config.yaml
num_hidden_layers: 9
hidden_size: 640
num_attention_heads: 10
num_key_value_heads: 10
head_dim: 64
intermediate_size: 2560
vocab_size: 50257
hidden_act: "gelu"
norm: "layernorm"
norm_place: "pre"
norm_eps: 1e-05
positions: "alibi"
qk_norm: false
attn_scale: 0.125
bias: "all"
tie_word_embeddings: true
parallel_block: false
init: "uniform"
init_std_qkv: 0.0195
init_std_o: 0.00459
init_std_up: 0.0195
init_std_down: 0.00459
optimizer: "muon_variant"
learning_rate: 0.00143
lr_mult_o: 4.0
lr_mult_up: 0.669
lr_mult_down: 2.0
beta1: 0.95
lr_head: 0.00399
max_grad_norm: 2.0
warmup_steps: 200
schedule: "wsd"
decay_fraction: 0.883
decay_shape: "linear"
final_lr_fraction: 0.0
batch_tokens: 131072
max_seq_len: 1024
doc_mask: true
train_tokens: 611500000
max_steps: 4666
dataset: "wikipedia_en"
MLP neurons of a small language model. Each row is named by its layer, matrix (up: input weights) and neuron, and shows model dimensions 400-463. Each number is 200 + 20 x the weight over its row's rms, rounded and kept within 0 to 999.
After each neuron's rows, "fires on" lists the tokens most often at its 100 highest values on Wikipedia text that the model never trained on.

L4.up864,200,246,168,191,221,206,221,213,197,160,198,174,188,185,182,218,212,195,192,173,197,213,230,208,189,196,192,193,199,199,165,193,201,192,190,183,211,228,197,242,187,208,247,183,160,196,174,188,227,205,232,212,212,237,210,163,175,170,181,190,227,188,215,211
fires on: ",", " that", ")", " can", " what"

L4.up904,200,207,213,213,186,187,195,224,210,204,198,205,185,219,172,184,170,243,188,202,237,188,209,205,216,199,201,228,211,222,177,216,215,180,217,201,226,201,213,198,204,193,212,202,185,192,211,197,187,236,180,211,205,204,212,181,238,208,187,173,192,182,180,183
fires on: ",", " of", " to"

L4.up1010,199,188,216,197,194,197,195,256,193,204,196,216,180,216,189,205,192,195,218,158,206,222,161,171,224,181,229,201,210,218,194,218,227,220,204,177,167,173,223,205,227,181,202,174,182,180,186,204,234,196,190,202,193,202,208,199,216,180,233,212,186,176,189,214
fires on: " ", ",", " that"

L4.up369,208,199,177,199,193,184,188,161,165,158,221,187,224,231,184,174,196,171,198,210,246,188,197,194,201,202,225,210,222,172,249,196,213,199,186,209,217,214,148,207,220,196,207,217,178,221,209,226,174,168,185,173,196,182,202,196,206,204,189,182,239,155,209,227
fires on: "2", "4", "3", "6", "8", "5"

L4.up2240,185,177,182,208,211,168,177,222,196,209,235,241,239,253,202,221,176,209,213,199,212,225,185,193,212,215,173,229,203,186,237,241,190,185,212,163,185,219,200,161,223,173,235,231,217,186,208,222,199,204,210,207,195,202,200,201,198,172,197,165,208,202,181,175
fires on: " and", " is", " became", " t", ","

L4.up1800,209,253,242,191,191,180,189,188,222,204,180,216,161,183,184,171,194,215,199,225,241,221,172,217,220,216,194,199,192,174,213,208,215,188,222,188,236,213,138,192,191,185,184,194,257,207,216,229,150,213,222,175,213,229,233,217,173,225,207,194,200,201,194,207
fires on: ".", " |", "-", "|", ")."

L4.up967,201,203,174,206,231,215,205,206,204,190,219,197,223,193,182,194,230,192,175,206,230,230,236,165,194,198,218,202,212,227,195,206,192,208,215,220,241,204,206,195,202,170,223,214,164,174,169,181,197,181,206,177,221,186,174,194,196,194,218,205,227,224,209,173
fires on: ",", " and", " known"

L4.up668,200,186,212,189,208,218,210,209,190,199,183,210,215,197,180,216,216,214,221,200,196,182,212,208,221,189,212,181,192,221,183,197,191,182,220,175,233,176,176,162,164,234,179,188,201,165,194,185,211,207,196,183,194,170,246,200,223,169,194,200,172,215,189,236
fires on: " |", " ", ".", ")", "feld"

L4.up1805,188,191,212,217,204,195,161,213,183,190,170,210,221,193,226,207,196,152,199,208,200,198,207,178,158,178,188,197,228,174,208,219,173,187,160,213,203,182,172,203,194,222,200,194,184,222,194,197,221,202,193,175,228,204,219,186,183,220,219,205,175,215,203,192
fires on: ",", " and"

L4.up1064,202,196,203,190,200,176,192,175,206,183,181,169,187,206,190,234,190,202,216,192,217,179,238,176,195,193,197,202,222,229,182,176,196,211,202,195,184,180,198,231,196,201,200,189,200,178,183,172,213,172,236,192,216,180,171,243,213,191,246,195,219,170,229,225
fires on: " |", " in", "born", " on", "|"

L4.up132,205,185,211,188,171,198,237,185,211,178,223,220,172,196,198,188,206,179,181,193,222,217,231,234,208,161,189,192,212,197,221,187,184,212,191,220,187,192,219,223,195,185,215,183,223,207,171,221,211,190,195,196,151,197,197,187,192,204,226,185,226,196,197,188
fires on: "1", ",", " one", " also", " are"

L4.up2082,162,214,175,182,208,201,213,233,225,168,181,201,230,180,196,222,173,189,225,217,214,206,185,164,199,242,193,211,205,175,208,198,183,190,142,185,219,197,216,194,161,179,169,177,191,205,180,186,208,190,192,169,220,209,203,201,212,228,271,234,208,152,175,192
fires on: " to", ",", " (", ".", "–", " albatross"

L4.up2361,192,192,210,173,209,169,206,169,185,201,157,207,198,201,187,157,212,192,161,198,174,188,161,191,240,210,193,206,167,176,239,203,208,197,155,180,195,195,218,190,202,234,235,229,192,193,197,192,156,196,219,156,185,188,216,222,176,191,220,198,184,225,209,220
fires on: " B", " a", " ", " one", "-", "1"

L4.up936,202,170,204,204,221,185,207,202,221,185,229,223,184,170,206,190,219,182,140,182,192,200,205,207,185,191,185,218,175,214,206,224,193,245,194,177,232,216,203,236,244,200,205,198,186,185,172,183,189,231,222,231,194,169,211,203,202,193,201,203,195,186,190,226
fires on: ",", " (", " School", " ", ")"

L4.up1593,192,155,198,176,186,162,197,221,190,213,197,228,207,173,214,227,175,207,223,183,189,158,207,187,211,208,203,231,226,209,229,197,172,193,188,220,186,180,202,211,243,192,217,202,241,218,224,206,200,203,197,204,208,170,212,220,209,228,183,175,257,187,170,182
fires on: "9", "1", "–", ".,", "7"

L4.up175,199,191,186,214,193,188,175,221,187,197,193,225,198,224,191,188,200,188,198,214,193,201,227,179,174,224,224,228,194,174,200,215,203,222,177,153,152,236,208,213,190,188,224,204,164,153,234,208,206,217,228,174,166,195,201,181,190,183,191,173,226,177,212,216
fires on: ",", " |", "1", " and", "."

L4.up1070,175,212,200,203,204,216,227,179,201,192,212,235,217,235,245,185,204,210,196,205,217,190,202,208,185,204,181,191,198,215,211,174,176,226,183,194,233,217,219,219,219,181,229,181,182,190,157,216,177,224,191,183,175,195,197,185,216,220,225,226,221,225,214,199
fires on: ",", ";", " and", "-", " ", "/"

L4.up235,211,194,193,207,183,208,222,215,195,185,203,194,194,148,220,204,233,217,199,199,227,191,221,205,195,197,201,178,164,211,193,217,211,231,175,160,216,213,223,173,194,184,248,191,189,170,220,202,204,202,215,198,192,172,208,161,204,226,196,175,183,170,176,207
fires on: ".", " J", "-", " −", " |", "J"

L4.up538,186,200,195,177,191,193,220,198,188,194,167,224,215,242,198,224,215,212,234,197,194,198,171,176,169,194,222,221,220,190,216,206,185,235,218,203,162,189,208,147,211,171,188,231,217,193,198,156,197,211,252,206,212,176,190,209,201,190,189,207,213,192,166,162
fires on: " ", "9", "1", "8", " of", " age"

L4.up899,217,212,181,164,212,187,221,186,225,236,206,216,197,188,211,232,157,174,174,225,196,225,232,179,210,205,222,222,211,229,233,177,225,219,197,241,245,219,218,194,204,191,232,214,209,194,190,166,221,167,222,195,200,220,212,181,207,182,193,211,200,214,201,196
fires on: " of", " two", " other", " both", "|", " three"

L4.up1671,230,189,195,199,189,181,188,198,214,195,189,232,178,220,187,175,208,197,209,188,227,190,182,197,194,179,219,206,168,222,187,204,184,213,183,219,204,179,194,186,201,209,167,213,222,209,158,181,193,231,180,176,176,162,181,211,221,182,190,210,156,181,167,189
fires on: "1", " ", "2", " in"

L4.up996,197,256,196,168,204,188,162,184,224,192,208,189,197,192,214,174,189,198,174,190,212,222,153,205,182,204,183,199,259,182,211,220,197,191,170,196,194,208,176,170,206,202,196,203,183,200,210,221,173,169,204,183,213,184,183,211,181,195,219,229,177,216,206,221
fires on: "0", "S", "5", "8", " S", "4"

L4.up310,204,208,190,186,229,193,194,216,213,225,221,172,194,197,217,247,166,225,182,180,203,234,222,202,228,226,204,207,195,233,232,172,221,182,206,236,190,190,164,226,192,222,195,204,175,205,220,198,220,188,151,235,185,208,174,215,163,172,242,209,191,201,205,184
fires on: "\n", " |", ")", " Brendan"

L4.up873,198,207,196,196,214,238,233,216,204,218,188,233,174,190,202,209,186,199,210,176,217,222,193,208,230,196,209,214,202,214,205,208,189,177,186,208,200,187,184,203,195,203,223,138,152,189,197,187,240,215,224,205,200,230,202,221,184,197,203,199,199,203,171,214
fires on: " |", " ", "9", "8", "3", "4"

L4.up1031,201,228,236,176,228,159,223,192,196,204,197,221,202,186,212,204,230,210,197,210,229,209,215,232,242,182,214,189,225,192,200,208,193,184,216,206,197,196,173,183,160,220,208,182,181,183,158,215,226,199,193,184,214,188,193,200,214,201,191,216,181,185,200,174
fires on: ".", "/", " "

L4.up301,179,176,216,176,213,213,219,209,241,215,175,256,182,202,226,189,199,181,215,203,178,233,218,179,211,173,246,181,208,204,206,188,196,179,184,196,178,225,216,199,180,216,194,196,196,160,166,194,199,208,191,177,185,219,165,209,180,215,199,218,156,219,199,189
fires on: "\n", " \"", "|", " |", ");", ")."

L4.up2435,218,195,204,223,193,232,212,213,195,193,179,193,178,167,189,181,217,196,156,179,218,194,184,198,171,177,182,216,205,214,208,186,220,185,192,208,189,202,202,201,179,193,192,162,238,166,154,184,218,179,178,199,199,210,211,180,145,190,230,239,203,205,184,187
fires on: ",", "1", ".", "8", "0", "3"

L4.up1462,201,228,189,198,180,208,217,189,183,177,217,210,220,189,197,188,220,215,191,195,196,161,204,189,214,194,202,217,195,159,205,174,233,184,165,181,186,209,193,186,217,214,204,172,214,206,175,185,201,185,190,173,188,200,208,199,177,186,203,237,201,221,198,185
fires on: "8", "1", "9", "2", " ", "."

L4.up638,208,184,187,211,180,231,221,233,209,211,164,202,246,213,162,200,247,206,201,187,222,189,181,207,215,147,192,180,191,222,202,207,228,189,199,189,171,209,197,189,209,188,207,248,205,212,183,174,205,215,217,171,204,217,206,170,236,207,223,190,234,170,151,202
fires on: ".", "4", ",", "5", "3"

L4.up2056,216,181,178,213,201,181,216,136,188,182,169,167,177,192,196,213,213,206,179,204,200,226,236,183,176,152,196,188,198,217,217,197,228,174,207,233,206,220,159,197,196,181,225,195,200,179,185,158,167,196,164,171,213,183,185,198,203,240,207,221,180,246,177,158
fires on: "1", " New", " and", " from", ",", " ("

L4.up2143,183,207,179,188,210,171,210,217,201,206,211,197,217,202,189,207,229,172,228,197,215,231,179,207,159,206,200,181,197,195,198,200,194,181,206,206,197,190,183,209,180,184,181,160,190,214,214,193,230,206,200,191,216,212,181,210,208,236,229,199,197,183,189,198
fires on: ",", " and"

L4.up176,187,160,205,193,183,192,217,188,189,196,177,211,186,209,203,230,169,208,202,191,190,184,220,252,194,204,207,184,202,200,163,215,208,217,200,217,180,218,231,178,183,172,202,174,180,187,178,165,198,236,230,184,212,183,204,243,186,224,219,165,193,201,222,205
fires on: " |", "-", ",", " JPN", "|"

L4.up980,191,220,230,241,217,197,180,197,225,187,200,178,223,201,161,226,188,195,169,216,223,168,193,189,245,214,206,237,205,192,222,214,186,202,229,172,202,191,209,187,199,181,154,161,166,176,205,223,213,216,224,185,194,199,221,206,186,169,183,182,177,198,212,211
fires on: " ", "-", " and", " |"

L4.up1561,189,193,164,214,172,187,201,196,159,222,194,211,193,206,176,220,224,234,201,192,203,212,214,200,182,159,216,188,221,194,184,237,192,204,209,165,198,188,232,157,189,206,191,226,158,214,209,208,171,211,182,195,210,192,211,213,192,215,206,185,179,177,159,191
fires on: " ", " Total", "2", "1"

L4.up1532,239,232,227,209,224,211,192,184,200,218,195,231,193,209,207,226,207,211,191,179,195,197,150,235,185,230,200,217,206,194,236,213,210,189,210,176,180,221,201,185,205,168,183,172,225,201,174,198,198,160,202,171,156,207,196,207,187,213,218,176,202,239,186,160
fires on: " ", "\n", "1", "0"

L4.up1946,189,197,214,158,185,190,227,201,201,197,204,193,226,168,210,215,201,198,186,207,206,188,214,178,210,230,219,199,215,219,179,211,239,237,191,185,206,209,218,205,195,174,218,166,210,203,194,183,199,171,216,215,208,197,193,202,234,225,209,217,221,189,180,212
fires on: "–", "-", ".", " set", "+"

L4.up1080,226,216,200,197,205,227,229,218,189,261,198,177,173,206,191,190,213,212,167,227,217,181,193,211,244,233,194,186,266,227,184,188,192,180,184,213,175,250,229,226,199,191,208,197,210,190,193,213,208,211,201,194,193,177,223,205,170,207,178,179,195,195,219,223
fires on: "9", "4", "3", "2", "1", "7"

L4.up298,200,207,166,207,199,186,183,229,191,184,177,194,209,179,199,212,215,211,219,202,144,206,189,197,239,202,224,183,197,193,225,223,232,200,151,167,157,185,220,189,211,173,183,173,206,206,193,205,213,203,227,184,186,199,204,209,184,209,221,211,188,188,212,212
fires on: " "

L4.up1637,208,229,175,190,196,188,203,178,165,200,222,202,194,195,193,177,218,233,185,214,225,178,214,186,190,172,171,236,175,177,230,209,227,197,226,209,220,188,222,217,215,195,235,167,158,192,193,212,178,223,210,205,191,189,221,183,196,193,181,184,187,191,187,207
fires on: "0", "5", "4", " ", "3", " through"

L4.up920,198,177,184,175,205,181,199,178,173,184,185,215,236,194,211,233,201,201,184,224,216,207,221,187,203,234,219,213,229,178,228,187,171,200,181,204,184,182,149,180,218,221,166,207,207,210,229,194,210,223,168,215,182,209,191,195,241,162,233,194,217,194,193,224
fires on: " ", "9", "1", "0", "2"

L4.up1784,187,200,198,207,206,237,201,238,202,227,209,198,231,163,242,232,174,195,216,175,198,223,198,203,217,186,215,234,178,174,200,162,210,188,200,192,206,237,169,182,192,236,216,225,203,201,182,228,201,194,193,206,224,196,225,190,221,226,203,208,146,191,184,193
fires on: " a", " with", "ina", "a"

L4.up2295,207,211,214,168,204,202,194,217,193,159,198,217,169,187,214,224,186,197,167,198,198,210,213,200,207,185,194,218,222,231,179,196,202,200,233,197,189,242,195,226,158,212,247,173,186,183,201,194,213,204,179,205,179,217,202,186,202,204,176,189,210,166,213,213
fires on: "\n", "0", " order", " up", "1"

L4.up970,192,200,207,189,201,156,227,187,208,222,176,230,183,176,181,182,251,181,162,213,199,195,200,193,202,209,198,172,211,231,190,203,171,206,197,180,228,212,171,203,191,204,189,176,181,209,215,226,195,240,212,182,198,184,202,223,223,214,212,211,236,220,216,203
fires on: " ", "\n", "/", "-", " –", " ("

L4.up852,231,199,204,183,181,198,224,193,198,157,185,197,198,188,209,204,195,167,185,195,193,174,210,186,176,217,206,227,219,211,193,210,214,192,165,170,203,200,201,198,187,208,181,165,232,224,196,215,203,198,189,170,211,194,218,223,210,225,183,244,211,224,212,168
fires on: ".", " ", ",", "-", "9"

L4.up871,211,197,207,195,182,178,224,184,203,207,219,180,216,187,218,194,179,177,187,173,205,204,236,208,179,157,212,219,194,202,197,199,189,234,212,215,164,166,217,258,197,191,222,181,170,220,212,206,212,187,214,202,217,191,217,210,172,228,216,255,199,216,207,201
fires on: ",", " and", ";", " |", ":", " is"

L4.up607,167,195,212,214,210,185,222,187,208,184,200,164,188,195,198,243,207,211,218,183,241,200,239,202,206,189,179,211,197,186,186,163,205,197,163,200,174,181,213,197,205,203,162,183,188,211,230,197,193,199,217,165,186,242,210,168,167,194,161,185,173,185,207,195
fires on: " |", "2", "8", "1", " was"

L4.up1067,167,205,173,201,225,146,241,208,192,199,185,227,203,195,198,211,213,174,209,198,180,234,188,191,207,170,222,179,187,195,197,199,154,236,230,174,196,201,205,188,229,206,202,201,161,210,220,193,226,200,182,200,209,190,178,200,197,199,177,257,191,193,190,179
fires on: ",", " (", " ", "),"

L4.up399,194,212,224,215,182,228,207,212,214,239,233,203,220,204,155,218,240,211,204,205,211,205,205,194,200,193,234,202,185,213,178,216,227,202,189,216,201,208,196,218,234,208,197,162,191,207,183,203,207,235,229,170,179,180,235,190,229,230,209,221,172,197,189,215
fires on: " ", "2", "8", "7", "5", "3"

L4.up1930,166,200,216,193,196,200,224,218,196,191,209,209,193,204,209,202,210,210,169,184,191,207,182,197,243,197,230,190,179,185,190,207,212,191,198,196,215,158,208,230,196,189,202,181,156,188,175,204,192,203,207,180,185,161,215,187,188,178,195,200,203,179,212,189
fires on: " ", "3", " the", " only", "2"

L4.up2498,224,193,173,206,248,207,222,200,204,224,180,165,201,223,218,203,222,205,176,244,186,227,209,184,200,212,165,143,227,227,182,216,205,237,173,201,205,203,183,207,201,183,176,191,200,236,228,168,177,213,222,182,163,188,211,204,212,224,197,232,167,191,194,202
fires on: "1", "4", "6", "9", "0"

L4.up499,215,201,222,195,198,157,186,178,194,189,200,195,217,191,200,217,222,194,196,209,217,221,214,208,204,190,218,182,208,179,174,215,209,192,182,200,158,192,197,168,185,248,192,181,184,223,192,205,201,209,225,171,187,236,250,176,177,203,214,212,187,158,159,172
fires on: " ", "1", "9", "0", "2"

L4.up1293,207,205,211,194,209,189,179,205,186,168,186,220,174,222,179,206,197,215,220,199,205,217,206,191,196,193,203,215,186,225,230,195,214,200,198,208,221,194,187,174,206,208,192,213,210,186,172,172,195,216,200,178,170,171,158,224,211,197,188,181,178,212,212,180
fires on: "–", " ", "1", "\n", " |", "6"

L4.up2227,185,190,223,200,223,187,207,199,197,223,193,168,188,194,188,226,180,222,202,207,185,205,229,152,213,183,214,228,174,218,207,225,200,204,151,193,175,239,220,193,192,192,211,183,220,221,189,184,218,199,190,232,184,203,165,233,192,210,237,198,196,191,238,176
fires on: " |", ",", "|", "),", " GER", " of"

L4.up1101,216,191,208,210,209,191,188,200,259,204,216,201,198,149,167,240,180,197,189,207,199,200,186,187,230,176,194,198,176,223,210,181,209,199,179,178,183,198,203,230,200,225,184,220,164,181,202,195,217,240,191,191,212,181,176,208,185,223,163,185,222,192,196,163
fires on: " an", "-", " ", ";"

L4.up520,198,198,195,200,221,171,201,179,225,185,196,181,207,197,222,198,202,173,187,182,169,186,201,187,181,198,209,206,157,174,211,205,189,209,193,220,198,206,233,189,189,200,158,177,170,200,197,203,172,199,225,193,191,197,214,173,211,195,194,220,199,218,240,198
fires on: " ", ",", "1", "0", "4"

L4.up1016,195,198,216,191,196,211,195,199,185,210,194,209,197,182,183,192,188,194,145,226,206,200,229,198,234,201,178,193,199,193,195,216,219,208,243,206,183,198,211,237,213,214,226,171,167,233,202,203,227,252,162,192,192,201,159,196,195,237,166,193,236,233,187,201
fires on: " an", " ", "9", "6"

L4.up1803,178,189,188,230,183,198,168,185,194,217,229,205,213,232,231,185,196,176,190,181,177,187,225,224,214,215,205,159,217,230,187,200,234,217,220,235,192,200,182,178,172,186,182,214,201,212,215,200,172,229,198,198,167,188,218,200,172,208,208,202,195,195,167,185
fires on: "9", "1", "6", " ", "0", "8"

L4.up688,209,223,190,210,221,147,186,183,188,201,210,208,192,188,234,214,157,191,224,223,220,200,209,201,189,204,203,186,202,221,184,216,169,201,187,205,156,212,191,205,199,215,183,223,200,185,192,200,204,212,193,232,176,182,211,221,180,169,204,217,210,195,195,186
fires on: "0", " (", "9", "1", " "

L4.up35,201,224,187,192,178,180,199,181,194,223,203,183,231,192,181,170,179,207,183,193,199,204,199,219,174,188,192,234,228,167,229,188,200,219,191,210,211,207,221,189,192,201,200,228,165,208,196,188,193,163,205,221,159,190,158,204,211,198,185,187,194,228,177,231
fires on: ",", " August", "4", "5", "6", "8"

L4.up1155,218,205,201,196,234,196,216,194,184,231,197,171,234,221,208,166,203,150,178,244,231,212,206,180,231,208,190,187,187,212,185,189,190,227,208,207,222,224,205,222,209,207,202,158,209,186,199,185,219,195,218,191,243,223,201,191,235,158,210,182,218,199,157,191
fires on: ",", "7", ".", "4", "9", "8"

L4.up1973,215,226,223,218,228,219,211,206,158,190,223,208,220,193,143,169,137,217,186,201,160,178,203,187,172,215,238,211,186,202,196,208,215,210,183,196,195,222,174,191,197,209,193,213,172,231,190,183,183,191,160,196,201,204,171,200,204,216,193,245,225,174,187,211
fires on: ",", " and"

L4.up436,196,201,199,197,220,170,197,184,174,201,212,210,174,232,238,204,234,208,229,218,218,197,216,208,204,195,186,221,215,193,194,192,224,184,174,192,198,215,209,179,151,192,206,198,211,202,171,194,201,210,196,188,211,228,176,185,170,229,195,221,212,220,171,200
fires on: " ", "2", " of"

L4.up2288,205,193,176,187,202,228,219,162,195,201,214,198,180,252,206,201,213,214,226,196,205,196,188,238,200,179,195,186,176,221,189,193,223,189,210,248,187,203,205,269,226,204,165,199,208,218,185,226,170,149,194,177,212,227,208,199,222,187,190,216,196,166,178,209
fires on: " ", "1"

L4.up1965,211,193,212,203,204,206,184,194,205,194,177,203,206,205,200,206,181,203,226,157,226,190,223,198,210,212,191,190,173,206,231,226,211,163,187,203,205,181,205,194,201,219,204,188,175,209,213,185,172,222,199,225,153,165,204,203,228,196,189,207,206,188,172,163
fires on: " ", ",", " |"

L4.up1641,149,244,205,197,213,225,209,231,214,148,178,205,175,160,180,170,192,217,188,202,192,193,206,183,235,174,174,220,227,219,218,218,220,204,192,226,189,182,160,216,172,193,191,181,226,164,232,189,205,195,208,219,186,199,222,182,194,218,216,221,202,179,211,227
fires on: " |", "-", ";", "6", "9"

L4.up1663,206,166,202,181,198,167,191,205,244,216,185,177,189,192,186,219,187,197,226,254,246,212,209,177,205,208,183,213,188,225,212,220,207,180,236,198,204,198,179,206,203,228,194,183,194,194,165,193,195,217,198,190,195,172,220,213,179,199,183,213,221,237,196,218
fires on: " ", "-", " \"", "–"

L4.up2148,223,202,198,217,204,179,174,210,230,185,200,206,196,225,177,202,200,235,215,230,210,172,217,218,218,194,249,213,192,224,159,216,220,195,206,226,195,191,187,184,201,209,181,216,203,205,174,223,200,231,215,186,226,234,183,196,196,206,215,213,209,172,142,218
fires on: ",", ".", " It", " that", " which", " it"

L4.up467,203,187,169,210,166,193,214,201,219,174,197,196,203,208,181,193,196,178,188,192,204,215,182,214,181,167,201,192,214,196,178,178,215,197,230,198,217,201,220,206,225,210,200,207,186,249,174,212,205,225,192,219,202,180,222,193,247,223,196,169,201,186,203,213
fires on: ".", "-", " of", " ", "\n", " ("

L4.up1412,198,174,171,187,164,192,224,218,169,202,183,213,221,212,189,204,230,182,179,215,208,200,207,176,217,171,159,224,214,197,232,216,185,183,198,250,177,191,206,188,157,180,191,195,189,227,180,197,200,188,201,170,192,217,176,231,181,199,181,219,222,229,188,241
fires on: "1", " ", "8", "7", "4", "9"

L4.up568,222,197,203,205,222,163,194,190,189,203,185,206,193,195,207,239,156,189,188,220,177,174,226,158,161,187,197,206,168,220,187,231,203,182,202,178,235,218,197,199,194,182,222,201,203,220,184,219,218,184,187,200,161,182,202,230,180,220,216,240,237,184,181,197
fires on: ",", " have"

L4.up1450,179,231,231,215,185,198,228,181,149,197,232,199,167,233,171,212,173,230,206,229,205,220,158,205,199,195,206,168,205,221,189,200,214,190,215,188,191,244,199,205,192,214,181,223,197,156,152,222,201,192,187,178,227,183,220,180,219,175,210,206,190,209,192,176
fires on: "3", "0", "4", "8", "9"

L4.up465,219,224,173,166,186,206,171,191,203,210,181,193,223,198,224,213,205,205,190,207,224,162,194,218,234,214,209,216,158,171,196,202,208,224,218,221,190,206,184,211,220,243,186,179,187,212,169,200,187,204,209,207,201,192,213,192,206,181,248,186,210,200,182,221
fires on: ".", " |", " ", "1", "\n"

L4.up1166,237,165,198,207,197,211,198,193,160,175,241,228,175,195,204,182,193,162,151,154,221,182,238,183,175,209,212,196,188,194,234,226,153,219,202,200,204,197,229,178,187,206,213,204,187,255,182,198,248,205,198,188,191,222,202,235,200,204,214,204,191,203,209,218
fires on: ",", "),"

L4.up346,192,221,205,230,187,191,208,166,180,231,228,227,234,198,188,202,222,206,172,183,228,234,216,196,185,167,197,185,178,197,174,175,225,184,204,200,189,200,202,218,239,207,196,189,163,233,187,195,194,219,197,219,199,195,184,181,193,210,182,209,179,177,180,216
fires on: " ", " record", "2"

L4.up101,210,210,197,179,236,202,211,199,196,165,202,222,193,182,236,224,221,169,191,193,203,189,207,161,216,191,168,173,206,194,198,179,213,210,204,200,172,217,157,181,199,206,213,211,209,217,179,223,174,237,181,183,249,211,215,184,164,199,218,230,196,179,226,198
fires on: " On", " In", " as", "On", ",", " After"

L4.up2156,212,201,185,201,212,167,194,188,231,199,197,183,205,182,214,188,230,177,174,222,223,205,193,159,190,218,180,198,192,196,200,169,170,245,203,216,169,202,158,245,205,215,228,212,191,219,186,190,181,199,208,218,187,183,201,178,226,221,198,207,178,215,198,194
fires on: "0", "2", "3", "4", "1", " of"

L4.up1222,137,231,239,209,181,198,237,224,183,221,188,192,195,181,193,207,248,204,204,174,189,167,201,198,224,215,212,183,213,237,187,206,193,209,182,205,226,207,215,210,190,186,189,193,187,250,171,217,212,211,214,201,169,175,197,242,188,199,185,246,216,206,184,185
fires on: " ", ".", "3"

L4.up136,223,228,208,226,178,198,220,200,169,158,208,183,213,209,179,175,194,216,191,197,226,189,209,194,219,229,180,198,227,233,213,163,162,192,200,242,152,235,199,217,189,188,190,189,175,185,204,200,182,217,179,201,215,207,190,212,229,153,205,204,194,243,205,164
fires on: "0", "frac", "-", "8", ":", "mathrm"

L4.up781,188,226,215,184,205,183,199,193,215,172,181,207,200,254,213,181,208,199,208,202,200,197,165,233,147,210,188,223,197,222,166,225,215,162,188,219,202,168,211,217,233,178,209,220,206,183,231,212,175,188,197,150,200,196,195,220,202,205,209,187,209,232,226,187
fires on: " at", " to", "1", " ", " /", " since"

L4.up1634,162,201,201,160,189,168,199,188,182,235,217,228,215,208,210,207,172,206,241,178,204,165,239,187,210,196,199,212,223,205,205,204,204,175,212,182,164,145,208,216,223,203,197,188,195,238,233,213,190,232,212,212,208,163,197,182,216,211,225,224,174,207,195,219
fires on: " ", "-", " (", " |", "–", "2"